Weights of a small transformer language model.
Size: 12 layers, width 320, MLP 1280 GELU.
Architecture: tied embeddings, capped logits.
Training: a variant of Adam for these matrices, 623M tokens, 4751 steps.
MLP neurons of a small language model. Each row is named by its layer, matrix (up: input weights; down: output weights) and neuron, and shows model dimensions 176-239. Each number is 128 + 24 x the weight over its row's rms, rounded and kept within 0 to 255.
Before each neuron's rows, "fires before" lists the tokens most often just after its 100 highest values on Wikipedia text that the model never trained on.

fires before: ".", ",", " and", "\n"
L9.up559 [101 137 121 133 173 122 118 129  94 114 170 121  98 142 140 118 105 104  84  96 127 124 130 149 156 100 125 140 144  92 139 138 115 102 144 155 131 132 172 177 142 124  82 122 101 102 118 143 109 120  91 133 156  99 128  83 133 141 148 102 132 126 142 111]
L9.down559 [104 109 100 160 104 128  82 127 147 125 116  98 147 110 140 154 116 129 128 122 145 134 111  95 177 126 114 123 164 135 146 146  79 115 118  96 121 171  88 132 116  82 137 106 121 126 127 107 118 149 128 122 109 179 120 103 111 135 116 176  78 127 108  96]

fires before: ",", " 19"
L6.up776 [143 133 110 120 126 113  97 128 139 145 127  93 133  96 128 121 143 145 147  70 116 146 127 139 131 107 119 148 122 130 101 162 127 126 128 137 156 150 118 179 153 111 133  93 110 132 125 130 115  93 178 108 111 142 160  86 133  89 104 132 118 125 139 132]
L6.down776 [157  96 137 119 156 146 147 135 141 115 156 117 126 140 127 146 107 113 103 107 121 136 130 112 114 133 147 157  94 147 176 121 141 125 145 122 143 112 109 165 132 124 155 138 130 134 150  99 138 113 133 133 101 121 131 143 114 136 131 139 171 132 137 160]

fires before: " |"
L9.up114 [122 150 118 141 116 120 105 110 111 120 127 123 116 119 105 145 131 134 106 125 133  99 135 125  93 165 160 191 152 106 116 177 105 135 110 146 120  97  95 137 155 141 131 181 123 114 118 143 138  63 126 106 116 164 111 114 142 113  98 185 137 169 143  60]
L9.down114 [126 132  95 113 128 109  96 121 105 159 128 113 141 126  95 149 137 138 125  85 138 138 132 120 146  80  86 127 146 167 103  71 123 142 149 130 139 111 143 118 154 125 146 124 145 114 116 125 118 139 109 150 126 118 131 121 106 112 165  94 120  88 110 131]

fires before: " 0", " 1", " 2", " 5", " 9"
L9.up571 [158 126 117 130 123 116 127 101 119 113 163 138 186 116 154 129 125 118 156 111 127 122 129 152 161 138 168 150 121 120 158 173 134 134 139 128 185  97 132  92 108 159 121 123 142 123  91 101  99 151  80 110 124 156 168  87 124 151 130 129  94 139 142 114]
L9.down571 [112 100 166 120 137 125 132 111 112  92 134 129 133 133 157 131 133 178 134 116 139 110 122 119 154 141 128 118 115 150 124 144 169 122 140 125 131  93 113 149 172  53 171 142 143 131 112 112 112 104 105 156 149 121 135 126 126 139 164 147  53 126 117 118]

fires before: ",", " the", " of"
L9.up137 [110 129 146  86 171 136 101 130 149 124 138 161  65 110 113 117 136 132 117 160 105 149 119 124 151  79 123 198 114 101 137 140 146 120 133 111 191 129  97  96  99 113 123 145  95 142 131 117  95 125 157 127 100 121 151 109 102 171 121 138 128 114 137 124]
L9.down137 [131 160 141 102 155 152  92 128 134 137 127 158 124 142 104 125 170 147 129 138 143 121 135 124 100 100  90 176 127 154 137 143 152  85 167 155 162 147 116 115 131 155 119 150 112 141 131 147 128 164 154 147 110 150 105 110 133  97 160  81 133 136 163 140]

fires before: "\n", " |", " "
L6.up1109 [127 119 121 154 151 154 136 138 163 141  98 132 102 113 147 111 170 129 116 118  83 149 139 151 120  96 166 180 189 128 108 113  94 152 123 116 137 154 132 179 140 165 121 142 124 122  83 127 134 122 104 153 127  96 101 101 135 110 128 110 132 161 105  94]
L6.down1109 [112 141  92 121 108 134 126 142 123 115  93 158 122 166 114 165 137 151 172 134 121 104 134 182 151 159 173 148 136  91 100  75 100 171 132 110  98 125 161 110 108 118 162 147 149 180 133 120 133 181 114  66 146 105 150 117  87 126 108 159 113 139 136 159]

fires before: " |", ",", "s", " date", ":", "."
L3.up978 [127 115 115 159 146 141 134  96  97 123 122  57 136  93 129  47 115  53 106  91 131 155 172 148 133 137 163 127 134 160  86 117 133 132 142  90 122 111 124 113 106 114 140 149 128  99 136 131 112 141 144  67 142 123 115 121 126 146 165 120 150 124 135 125]
L3.down978 [132 163 130 132 144 120 136 118  84 103 123 111 140 131 165 123 115 144  89 129 141 112 100 110 148  77 118 111 141 136  94 109 138 109 135 137 153 167 116 115 153 134 125 176 139 137 174 145 152 149 106 121 125 118  83 126 128 113 171 108 142 131 128 132]

fires before: " 1", " 2", " 0", " 3"
L9.up802 [107 111 145 128 154 142 132 163 155 107 117  94 163 146 147 117 122  91 131 153 106 125 109 131 162 102 174 190 129 131 106 156 175 122 114 141 125 110 143 134 118 135 118 115 129 146 116 176 131 125  99 103 119 152 113 127 118 145 113 117 105 145  97 127]
L9.down802 [117 138 116 110 152 123 155 101 134 123 123 145 104 162 140 124 114 175 121 130 193 109 136 110 123 126 109  99 126 147 134 128 106 135 113 104 136 182 138 145 117 166 117  84 138 142 152 126 134  96  98 116 131 125  99 135 170 121 119 105 126 162 145 124]

fires before: " |", ":", "\n", " -", " put"
L3.up905 [145 124 134 149 112  81  96 139 151 141 141  63 134 101 118 104 112  86 118 108 107  80 140 158 133 138 173 123 119 156 137 155 148 133 101 115 117 131 145 137  84 135 113 152 110 110 129 125 140  97 129 125 137 141 144 109 146 169 133 183 154 148 120 131]
L3.down905 [134  95 120 102  86 119 126 129 152 110 137 191 170 161 131 121 106 160 108 165 142 129 119 129 143 144 162 124 155 155  98 150 152 116 152 166 147 109 131 153 102 109 139 152 101  81 121 169 130 130 124 132 110 152 129 113 165  91 150  97 191 116 130 101]

fires before: " |", ";", ")"
L7.up1013 [ 87 136  86 128 140 110 141 134 152 124 141 113 136  82 154 106 127 140 134  97 110 100 145 147 101  99 114  97 143 118  91 147 124 107 122 146 103 110 102 160 104 153 189  97 120 123  94 164  82 140 150 146 119  79 109 122 144 121 155 110 146 152 122 115]
L7.down1013 [142 113 134 153 129 124 133 120 169 135 117 152 129 155 138 139 138 151 146 163 138 136 115 151 131 123 113 167 130 141  90 137 113 159 102 108 149 142 157 188 126 131 109 136 130 105 105  99 109 153 129 112 121 122 141 103  93 104  96 164 129 143 137 160]

fires before: ",", ".", "s", " and"
L3.up1108 [109 130  69 142 140 105 175 135  92 148 123 164 130 109 122  98 125 114 130  69  82  89 117 131 155 103 115 133 155 157 119 154 130 154 155  91 195 127 154 142 159 137 139  93 125 118 145 100 112  98 140 110 129 121 107 112 119 125 170 116 129 162 104  90]
L3.down1108 [165 134 121 133 134 121 149 140 122 115 140 109 140 104 132 110 146 119 142 132 118  85  94 120 115 133 117 109 120  95 148 145 119 115 166 120  98 142 108 139 102 125 135 123  73 115  98 144 130 129 171 159 191 124 152 130 138  98 126  86 158 129 130 131]

fires before: " |", ",", " (", " of", ":", "."
L9.up1207 [105  98 110 105 126 142 115 114 127 135 170 134 132 115 109  84 122 135 143 104  82 118 111 164  90 136 141 156 195 114 131 166 148 138 118 152 112 141 126  92 100 157 114 142 117 141 140 152 108 105 120 133 143 103 124 107 143 102 145 121 158 144 145 102]
L9.down1207 [153 131  99 104 120 136 109 145 168 162  71 128 121 113 131 156 121  89 106 128 185 167 123  71 127 108 122 116 102 150 145 128 129 131  95 124 125 120 134 144 134 132 158 163 119 161 114  98 155 157 139 154 185 133 149 136 123 124 111 109 127 108 135 136]

fires before: " |", " place", "er"
L6.up888 [137 147 138 186 119 120 125  98  87 105 143 109 142 133 122 117 136  48  79 100 133 212 103 158 128 157 128 122 131  93 127 152  89 154 121 157 114 142 154 138 101 148 139 142 111 148 144 124 158 103 133 142 134 125 173 116 126 100 142 109  89 117 141 120]
L6.down888 [120 118  74 139 141 156 126 153 117 135 103 131 167 121 134 156 133 105 123 138 162 107 136 101  96 151 163 105 162 102 117 129 163 154 158 138 121 138 145 138 139 152 191  88 179 158  83 128  63 111 152  86  89 122 127 119 102 185 108 145 110 148 130 109]

fires before: "\n", ",", " that"
L3.up961 [127 139 127 147 155 138  93 133 101 140 148 142 106 115 122 133 130 139 137 108  98 104 162 146 145 131 131 138 130 140 138 120 114 139 146 100 155 144 131 159 150 172 109 162 102  99  92 101  73  58 136 130 111 127 138 116  88 127 161 143 134 161 121  90]
L3.down961 [114 127 138 119 139 101 147 146 133 117 128 122 129 143 117  84 100 148  96 126  99 149 111 141 184 135 133 129 149 175  87 119 125 155  88 113 105 152 151  97 141 151 141 135  68 125 154 139 138 132 108  78 132 105 138 119 140 122 101 152 135 114 138  99]

fires before: ":", " (", " mi", " by", ")", " Summer"
L3.up858 [112 122 120 141  98 121 135 105 136 103 130  83 108 110 123 126 130 114 111 141  94 134 116 114 128 135 124 123 112 130 128 166 147 125 100 121 114 126 129 174  77 137 154 135 122 127 122 131 100  91 143 127 111 113 135 127  53 163 113  83 146 129 111 137]
L3.down858 [201 144 109  99 117 187 159 131 100 136 145  98  65  92 121  95 141 138 159 109 129  82 105 132 169 107 100  95 158 120 161 129 121 115 148 126 106 117 114 144 122 102 138 127 132 120 113 121 109 154 115 133 128 115 154 125 104 126 152 148 148 145 121 114]

fires before: ".", " |", "–"
L3.up106 [ 96 120 128 152 184 143 138 161 110 155 159  98 131  99 143 105 132 103  95 116  96 114  94 133 138  98 110 159 158 143 122 119 148 152 174 107 150 127 140 149 103 175 134 132  93 142 131 124  93 119 123 133 118 122 139 138 146 151 146 123 123 127  86  75]
L3.down106 [ 99 105 156 112 157 121 139 144 146 102 132 149 152 125 129 126 168 121  79 187 163 106 132 144 162  85 127 102 131 139 131 139 148 105 105 160 171 127 128 123 155 115 158 126 151 132 138 100 124 120 156 138 109 166 143 158 107 135 145  93 114 112 104 160]

fires before: ".", ",", "\n", " and", "–"
L3.up900 [166 125  96 124 178 138 126  89 116 118 138 146 131 124 161 101 155 119 150 113 122  74 109 131 167  99 108 148 158  91 104 121 130 121 128 138 130 108 106 153 154 156 119 126  86 152 121 135  89 114 126  93 160 118 116 140 146 144 143  61 127 159 131 106]
L3.down900 [140 128 127 138 147  78 143 111 155 117 102 153 121 109 138 123 109 127 197 117 131 184  89 153 109 141 151 107 122 172 122 131  95 127 124 104 156 141 126 132 146 138 130 154 107  82 112 133 127 118 120  90 133 116 165 120 152 141 140  94  90 137 134 124]

fires before: " |", ":", "(", " date", "ates"
L3.up1010 [110 134 135 155 115 123  92 143 113 146 155 112 152 128 131 119 120 173 108 109 104 178 139 181 145 175 105 106  90 148  97 102 189  97 138 131 115 119 106 167 126 151 123 165 118 128  60  96 106 111 114 190 163 111 121 148 138 151 132 138 142 123 130 130]
L3.down1010 [114 132 126 151 146 115 162 151 140 123 123 139 157 125 133 109 164 109 128 185 168  97 137 102 126 107 139 148 155  77  96 131 130 155  97  65 114 114 109 120 142 107 126  99 123 105 149 152 170 168 120  93 100 136 136 112 139 102 141  79 131 120 124 109]

fires before: " |", " of", "″", " was"
L6.up817 [129 111 125  89  96 131 122 123 143 111 117 154  90 101 175  88 158  89  92  75 105 118 136 138 111 102 140 126 139 137  77 151 111 145 152 131 127 133 122 143 104 132 130 109 139 145  82 139 122  90 163 121 127 142 162 155 108  93 150 123 175 106 144 128]
L6.down817 [144 127 176 116 136 150 138 134 169 127 104 144 160 153 132 133 121 131 124 107  91 115 163 139 161 143 143 111 129 131 153 112 125 148 130 123  86 151 150 147  89  69 159 129 158 163 121 133 175 144 139 128 108 154 144  93 132  96  73 136 134 130 152 104]

fires before: ",", " 19", " March"
L9.up516 [134 121 113 106 139 122 108 131 152 130 152 116 107 121 141 155 162 116 111 130 136 137 127 133 108 130 135 169 113 121 107 143 123 121 144  99 128 124 110 178 148 114 104 100 123 110 183 146 140 115 108 132 100 163 144 125 165  66  76  89 119 160 158 158]
L9.down516 [140 112 143 147  91 110 147  66 109 114 170 126 114 134 153  69 125 155 131 145 127 174 180 134 105 110 139 135  93 130 127 130 122 114 126 177 129 171 113 132 108 152 155 179 141 148 121  83 127 137 146 142 154 108 124 122  81 131 114  83 128  88 140 149]

fires before: " |", ".", "pr"
L3.up261 [142  95 128 125 161 120 160 125 142 134 155  84 153 129 120  90 146  84 108 118 129 122  91 148 146 120 143 131 122  83 125 112 118 122 105 111 148 130 121 133  97 154 158 135 154 118 114 148  77 125 122 130 156  67 130 143 135 132 142 144 132 111 116 126]
L3.down261 [100  84 139 126  91 174 147 167 136 139 147 141 121  96 109 120 174 123 177 110 145 157 130 136 139 138 139 151 157 118 118  96 142 124 145 108 180  98 162 137 142 125 126 138  60  93 145  98 165 141 116 147 153 121 158 146 146 133 138  82 125 114 135 135]

fires before: ":", " MF", " by", "–"
L8.up802 [115 135 132 161 146 135 138 140 161  97 110 109  99 144 124 140 134  97 102  84 133 144 114 142 119 115 140 152 117 170 122 144 145 107 127  97 143 153 113 135 122 109 121 135  94 124 142 140 106  99 121 101  79 125 135  95  68  98 137 139 141 131 129 161]
L8.down802 [137 115 103  97  87  86 128 107 148 140 138 110 148 130 107 158 156 130 113 165 145 138 103 116 114 164  86 126  99 112 138 154 134 154 115 119 148 126 102  93 111 100 117 148  91 100 146 143 165  84 134 120 144 128 109 113 100 123 127 139 156 104 110  95]

fires before: "\n", "te"
L7.up80 [125 130 110 104 123 148 115 135 162 130 120 114  89  89 139 149 119 138 150 125  94 127 102 117 118  95 101 111  91 112 157 121 110 125 126 112 130 123 113 149 132 102 149  87 101 144 119 121  99  94 118 133  99 136 114 119 120 136 138 114 141 165 100 110]
L7.down80 [ 80 111 140 135 105 146 123  87  64 118  86 153 167 174 132 141 151 118 186 119 136 135 112 139 150 138 125  97 144 108 130 139 128 181 103 150 143 152 153 134  72 105 180 134 138 119  92  55 144 122 126 141 126 126 163 149  89 107 141 146 112 142 153 113]

fires before: ",", " |", ".", "ough"
L7.up1052 [134 168 156 149 130 128 150 126 103 111 190  68  96  86 117 112 112 126 144 106  87 131 161 157 148  89 137  92 168 113 114 126 117 107 172 125 162 177 144 168 141 165 140 144 104 167 107  96 104 138  84 107 140  92 105 130 149 136 156 129 132 130 138 118]
L7.down1052 [ 88  98 153 113  97  94 174 152 143 129  79 180 126 127 113 109 119 114 104 177 141 148 133 110 141 149 134 169 115 120 125 146 129 125  90 152  77  83 113 106 130  93  96 145 134 101 163 132 165 127 139 121 155 180 153 126 119 143 116 138 111 136 135 150]

fires before: "\n", " |", " (", ";", ")"
L8.up22 [ 95 119 141 111 179 149 154 115 143 143 153 151 128 132 101  98 120 101 155 155 100 120 143 164 137 146 139 123 162  71 135 121  75 147 104  91  94 125 111  94 150 169 167 139 100 120 111 128 146 130  81 123 142  80 127 126 127 192  98 128 123 177 118 132]
L8.down22 [120 133  94 107 121 107  90 146 126 166 106 116 149 121 124 129 167 154 125 105  95 162 100 123 114 142 114 139 138 123 134 136 163 110 111 136 133 105 136 114 118 127 116 182 130 176 156 110 126 101 124 116 108 144 118 136 112  78 119 114 126  99 136 115]

fires before: "\n", "m"
L6.up907 [174 157 159 100 140 139 140 127 141 119 118 132 130 113 107 133 137 135 133 130 122 142 115 146 132 108  66 131 105 139 112 103 127 124 124 151 134 141 103 140 164 163 157 131 119  97 111 178 100 100 157 132 127 121 121 147 122 115 117 129 156 114 125  62]
L6.down907 [122 132 109 146 138 114 113 107 144 178 138 129 158 137 121  92 137  99 129 137 135 164 108 152 131 176 151 135 117 175  97 116 104 145 127 128  93 123 108 141 109 125 189 147 140 141 128  98 140 123 108 132 108 135 147 167  94 136 165 122 114 118 143  91]

fires before: "-", "W", " /", "N", "\n", "E"
L6.up713 [134 147 120 108 149 119 125 157 198 163 138 121 141 132 154 120 148 139 108  97 127  97 110 125 111 104 140 123 108 144 102 131 111 142 171 172 135 163 144 119 111 179 152  99 113 162 143 138 108 125 153 130 117 110 101  97 100  83  81 104 156 137 117 103]
L6.down713 [141 128 156 106 145 136 166 155 157 140 108 170 165 145 120 152 139 173 116 119 179 145 133  74 156 141 133 146 121 123 118 170 117 150  86 135 155 178 125 150  90 161 156 132 132 123 139 142 117 151 147 134 144 163 150 156 106 170 136 124 148 143 152 118]

fires before: "\n"
L6.up366 [129 121 109 171 129 109 106 114 142 154 153 130 120  71 104 134 150 154 126  95 105 133 131 173 128 118  90  96 144  89 143 133 133 121 109 126 138 107  80 135 125 134 127 139  91  99 136 128  91  83 149 116 125 102 126 164 130 148 108  97 137 167 113 122]
L6.down366 [ 62 123  95 127 137 153 168 122 155 118 122 115 136 114 117 120 123 124 119 168 112 122 145 135 125 159 150  98 116 163 113 143  68 143 168 139  72 165 120 123 129  73 179 131 132 145 126 120 113 130 126 115 128 127 156 141 129  97 164  90 114  96 117 124]

fires before: " |", " place", ")", "\n"
L3.up627 [119 122 131 168 135  70  99 156 106 156 168  93 117 109 100  98 184  83  76 108 120  71 171 141 119 117 138 176 110 126 107 128 143 110 116 105 133 146 113 141 113 180 139  91 138 131 123 111 181 123 131 120 124 146 119 125 140  51 122  85 136 113 121 136]
L3.down627 [123 115 139 155 133 145 132 155 160 154 137 177  94  80 132 139 122 132 112 157 121 136 158 123 111 121 146 118 124 154 127 165 143 119 153 125 128 145 167 133 150 149 149 146 123 156 153 106 125  62 142 109 130 164 144 120 144 103 132 128 101 138 136 137]

fires before: " |", ":", "e", " ("
L9.up13 [ 77 134 111 170 116 124 104 128 144 104 122 149 117 144 114 152 141 107 141 134 143 192 139 150 138 140 156 115 134 141 115 128 116 114 151 160 126 137 146 127 103 168 152 129 144 152 103 108 148 123 148 149 109 104 133 102 151 149 161 147 178 127 109 109]
L9.down13 [146 110 129 127 167 122 139 150 141 134 120 129 131 129 140 136 138 138 159 126  78  73  98 129  39 128  76 132 143 164 116 131 168 145 153 125 164 140 127 124 175 138 138 110 147 140 103 150 128 107 116 121 126  84 102 130 134 106 136 122  69 111 139 148]

fires before: " place", " third", ":", " second", ")", "("
L6.up438 [131 139 120 210 148 185 103 120  84 112 102 117 145 137 128 134 151 106 114 117 148 149 177 142 122 108 145 124 110 139 147 122 137 143 103 126 107 120 148 163 160 135 132 144 115 124 115 121 138 131 132 110 138 100 128 159 183 147 148 111 140 139 123 178]
L6.down438 [142 160 164  99 127  80  98 126 156 139 121 128 131 114 153 125  90 148 136 188 122 129  81 115 121 113  82 125 144 124 123 139 104  98 134 146 140 103 131 135 103 144  88 102 101 142 166 107 121  87 136 106 105 156 123 121 113 162 149 101 116 138 119 103]

fires before: " |", "s", " -", ":", "–"
L8.up1252 [122 138 111 123 153 106 114 138 111 102  89 119  69 127 127 109 131 141  84 141 128 104 129 133 146  92 107 139 149 158  49 147 138 144 141 124 185 109 110 132 128 124 130 166 136 116 137 127 116 117 136 118 147  94 128  74 124 148 160 132 152 152 131 127]
L8.down1252 [133 101 134 154 116 126  94  87 165 173 160 170 128 105 116 115 161 106 151 140 132 130 147 134 125  93 139 132  77 148 175 110  72 162 135  97 120  85 130 129 118 169 121 110 122 167 141 164 158 136 119 120 169 156 151 108 131  75 131 116 110 127 120 110]

fires before: "\n", " as", " life", " for", " career", ":"
L7.up783 [139 166 142 143 111 165 123 137 162 110  87  89  87 120 145 115 166 162 160 121 115 139  86 125 112 126  97 138 106 173 119 203 150 149 129  81 116 130 124 171 149  91 110 109  66 139 131 137 142  94 153 116  95 132 179 123 143 141 115  86 114 156 132 117]
L7.down783 [143 136  76 139 145 135 171  74 102 120  91 161  86 141 108 119 143  97 152 133  84 169 143 118  92 132 158  86  99 125 120 129 146 140 117 106 142 118 142 164 126 121 123 111 154 144  88 125 141 122 127 107 130 107 116  91  91 129 110 163 131 151  97 144]

fires before: "\n", "=="
L3.up104 [101 127 123 139 172 143 151 125  90 146 131 110  84  97 122 109 119 149 135  81 115 111 101 144 109 146  88  96 113 107 112 126 153 120 148 141 133 117 119 128 126 140 132 166 112  91  98 114  95 121 142 118  96  92 118 121 112 154 139 127 181 145 137  92]
L3.down104 [125 131  96 135 126 132  92 131 146 121 151 134 153 131 136 168 110 116 162 108 132 140 157 119 158 141 154 164 127 132 124 132 165 145 157 134 127 161 105  89 120 121  94 161 136 112 124 123 170 126  92 154 168 143 126 117 177  90 163 125 130 114 149 116]

fires before: " |", "==", " ==", "==="
L3.up783 [ 93 155 103  73 148 115 127 115 108 127 143 124 106 104  80 140 138 121 134 106 126 134 137 160 133 127 116 121 122 116  89 113 119 181 160 143 126 123 126 139 136 144 115 117 112 137 162 129 122 132 152  95 119 110 129 106  88 144 131 153 116 117 128 114]
L3.down783 [133  99 164 143 116 132 146 141 157 111 119 124 114 166 174 131 135 152 101 118 143 103 115 143 125 139 146 115 160  70  93  91 115 132 148 103 117 105 161 138 136 143 137 114 151 120  96 119 117 149 148 143  83 133 167 108 124 117 123  91 137 141 100 128]

fires before: " the", " a", " it"
L9.up519 [129 105 119 127 120 131 132  94 127 106 161 144 111 125 127 114 109 130 146 122 129 160 122 174 167 156 113 179 140 109 131 135 122 125 148 110 153 131 146 108  85 182  80 126  99  94 122 121 144  82 131 121 135 106 160 151 143 159 151 121 128 170 133  98]
L9.down519 [133 140 128 172 132 121 146 133 131 111 114 125 129  81 132 164  87 149  83 170 115 109 141 121 146 105 129 121 171  85 137 106 139 140 149 140 131 126 114 122 161 117 138 124 125 129 131 109 125 158 134 118 137 105 110 111  89 114 116 184 132 106 126 138]

fires before: ".", "″"
L9.up1209 [124 108 134 173 125 127 178 103 122  67 133 100 137 144 122  91 143  81 124  96 104 149 123 137 155  89 147 143 133 120 105 134 100 164 171  93 124 127 116 154 129 131 126 174 151 128 150 130 110 158 103 100  84  99 157 134  98 126 172 127 104 106 149 141]
L9.down1209 [ 94  63 104 122 167  95 138 112 135  87 151 154 116 188 130 123 129 115 129 142 146 113 132 135 142 119 131 125 181 122  88 136 151 112 122 168 126 151 110 183 161 171 146  94 138 152 135  87 100 116 124 152 150 149 104 180 154 121 155 127 107 146 129 172]

fires before: " |", ",", " (", ":", ";"
L9.up1031 [170 135 154 141 135 116 129 107 136 161 132 123 123 110 114 138 114  96 149 156 110 123 141 107  90 135 169 167 105 106 127 171 104 150 177 105  74 157 128 137 181 126 134 147 120 121 117  93 129 104 116 100 155 128 113 124 150  76 128 149 145 144 124 113]
L9.down1031 [120  89 115 101 126 130 163 142  85 127 127 127 137 141 112 127 137 153  98 125 113 138  64 136 134 152 129 129 122 142 154 131 139 107  98 104 171 139  85  99 107 104 121 134 120 126 143 150 148 138 146 118 136 104  99 117 108 142 164 121 117 114 123 106]

fires before: "==", " ==", "===", " ="
L3.up719 [122 113 123  97 145  88 127 138 108 152 134 131 147 107  92 114 144 142 122 137 138 118 133 133 139 154 100 127 110 162 110 147 142 150 115 132 116 127 108 170 126 135 102 108 133 101 115 124 142 116 143 110 135 100 117 145 120  85 156 144 125 110 136 101]
L3.down719 [114 169 148  98 124 128 101 158 148 131  76 107 147 167 135 101 125 118 106  99 130 137 136  99  86 112 135 155 177  99 143 160 134  96  98 126 113 144 140  82 133 137 150 155  80 121 143 127 148 131 152 116 110  96  96 163 136 113 115 107 100  92 133 124]

fires before: " |", "),"
L7.up555 [159 119 126 116 167 125  89  93 130 121  97 160 134 113  89 137 118 126  88 151  97 137 109 125 120 115 118 134 157 166 134 122  96 116 131 145 144 126 123 110 149 156 179 161 138 143  65 102 141 108 175 129 118 156 132  69 146 166 108 143 150 156 114 119]
L7.down555 [ 88 108 130 136  99 143 134 114 119 145 104 121 123 109 138 127 170 126 162 152 119 115 141 122 151 125 126 112 116 131 125 145 175 117 134 118  93 111 122 122 112  86 114 123 122 136 130 159 110 118 113 135 119 125 106  94 102 129 149  81  95  99 143 175]

fires before: "\n", " The", " He"
L3.up1036 [141 122  94 137 148 156 127 136 104 137 130 128 105 103 109 119 175 119 124 126  89 124 123 140 166 126 133 131 134 143 114 119 136 134 149 119 153 143 134 124 135 147  80 126  70 134 133 136  88  91 147 131 139 135 150 150 105 118 165 126 118 138 151 113]
L3.down1036 [123  99 131 116 109  69 151 110 135 141 130 131  98 134 100 110 106 151  69 145 135 126 120 132 128 116 136 115 164 165 122  90 110 147  88  99 108 158 123 124 114 134 136 114  99  92 137 129 148 114 133 114 141 129 126 117 133 108 139 119 123  95 128 164]

fires before: " |", "one", "x", ".", "e"
L7.up17 [ 98 169  87 177 185 105 103 114 153 126 127 121 126 118 100 104 116 124 109 158 127  85 131 149  95  75 166 124  97 136 154 162 126 101 131 169 127 114 155 161 135 111 156 135 128 145 151 128 166 126 153 173 141 156 123  99 141  64 113  93 106 152 127 127]
L7.down17 [165 133 121  95 110 110 124 132 117 167 139 145  92 132 101 123 116 137 165  88 139 154 148 153 106 163  99 168  86 126 103 156 128 117 124 140 151 161 109 121 105 149 105 132 110 110 140 147 102 143 115 123 105 128 105 166 111 167 139 135 138 120 114 129]

fires before: " |", " (", "o"
L9.up962 [101 106 120 160 172 154 159 156  81  82 120 108 117 151  86 153 129  95 113 141  93 167 116 141 111 115 163 130 123 166 155 148 136 145 122 149 127 119 148 174 131 106 125 115 138 148  92 129 127 144 132 118 121 110 109 124  97 158 165  94 115 171 107 140]
L9.down962 [ 87 129 118 123 119  63 113 140 151 120 113 130 155 138 118 144 147 157 139 109 141  76 160 131 145 140  79 184 123 135  96 116 154  90  94 133 137 122  82  63 165 169 111  81 118 154 143 151  99 112  86 142 103 141 144 124 130  78 160 117 115  82 143 107]

fires before: ",", " the", " it", " he"
L8.up787 [172 128 110 113 138 119 149 114 142 100 134 138  73 149 140  86 144 166 109 111  93 171 141 122 166 131  89 199 149 164 142 150 129 107 157 145 148 155 118 140 105 168 101 132 108 130 133 148  99  84  96  92 141 130 120 103 110 143 127 106 136 155 103  98]
L8.down787 [142 142 159 107 145 125 150 117 115 112  97 130 169 123 112 132 136 150 141 160 135 141  61 157 151  72 126 136 117 112 113 171 139 158  93 122 149 112 110 113 123 179 116 151 114 118 142 129 156 131 136 105 126 142 164 115 115 134  99 174 169 130 132 157]

fires before: " |", " A", "\n", " ("
L3.up163 [119 106 123 111 141 133 126 147 134 127 137 106 138 115 149 100 139 119 124 114 119 124 118 141 150  92 130 138 125  93 147 140 159 119 116 111 142  98 118 125  65 108 137 100 141 129  86 137  69 104 173  75 151  93 115 106 172 147 116 123 165 133 119 117]
L3.down163 [176 106  97 127 121 123 117 102 116 110  97 142 154 152 108 146 118 135 109 145 127 146 169 127 125  91 127 123 114 147 110 120 168 100 128 154 190 168 132 165 146  78 154  95 153 141 116 146  78 141 126 173 139 107 125 118 115 147 133 114 108  98  95 144]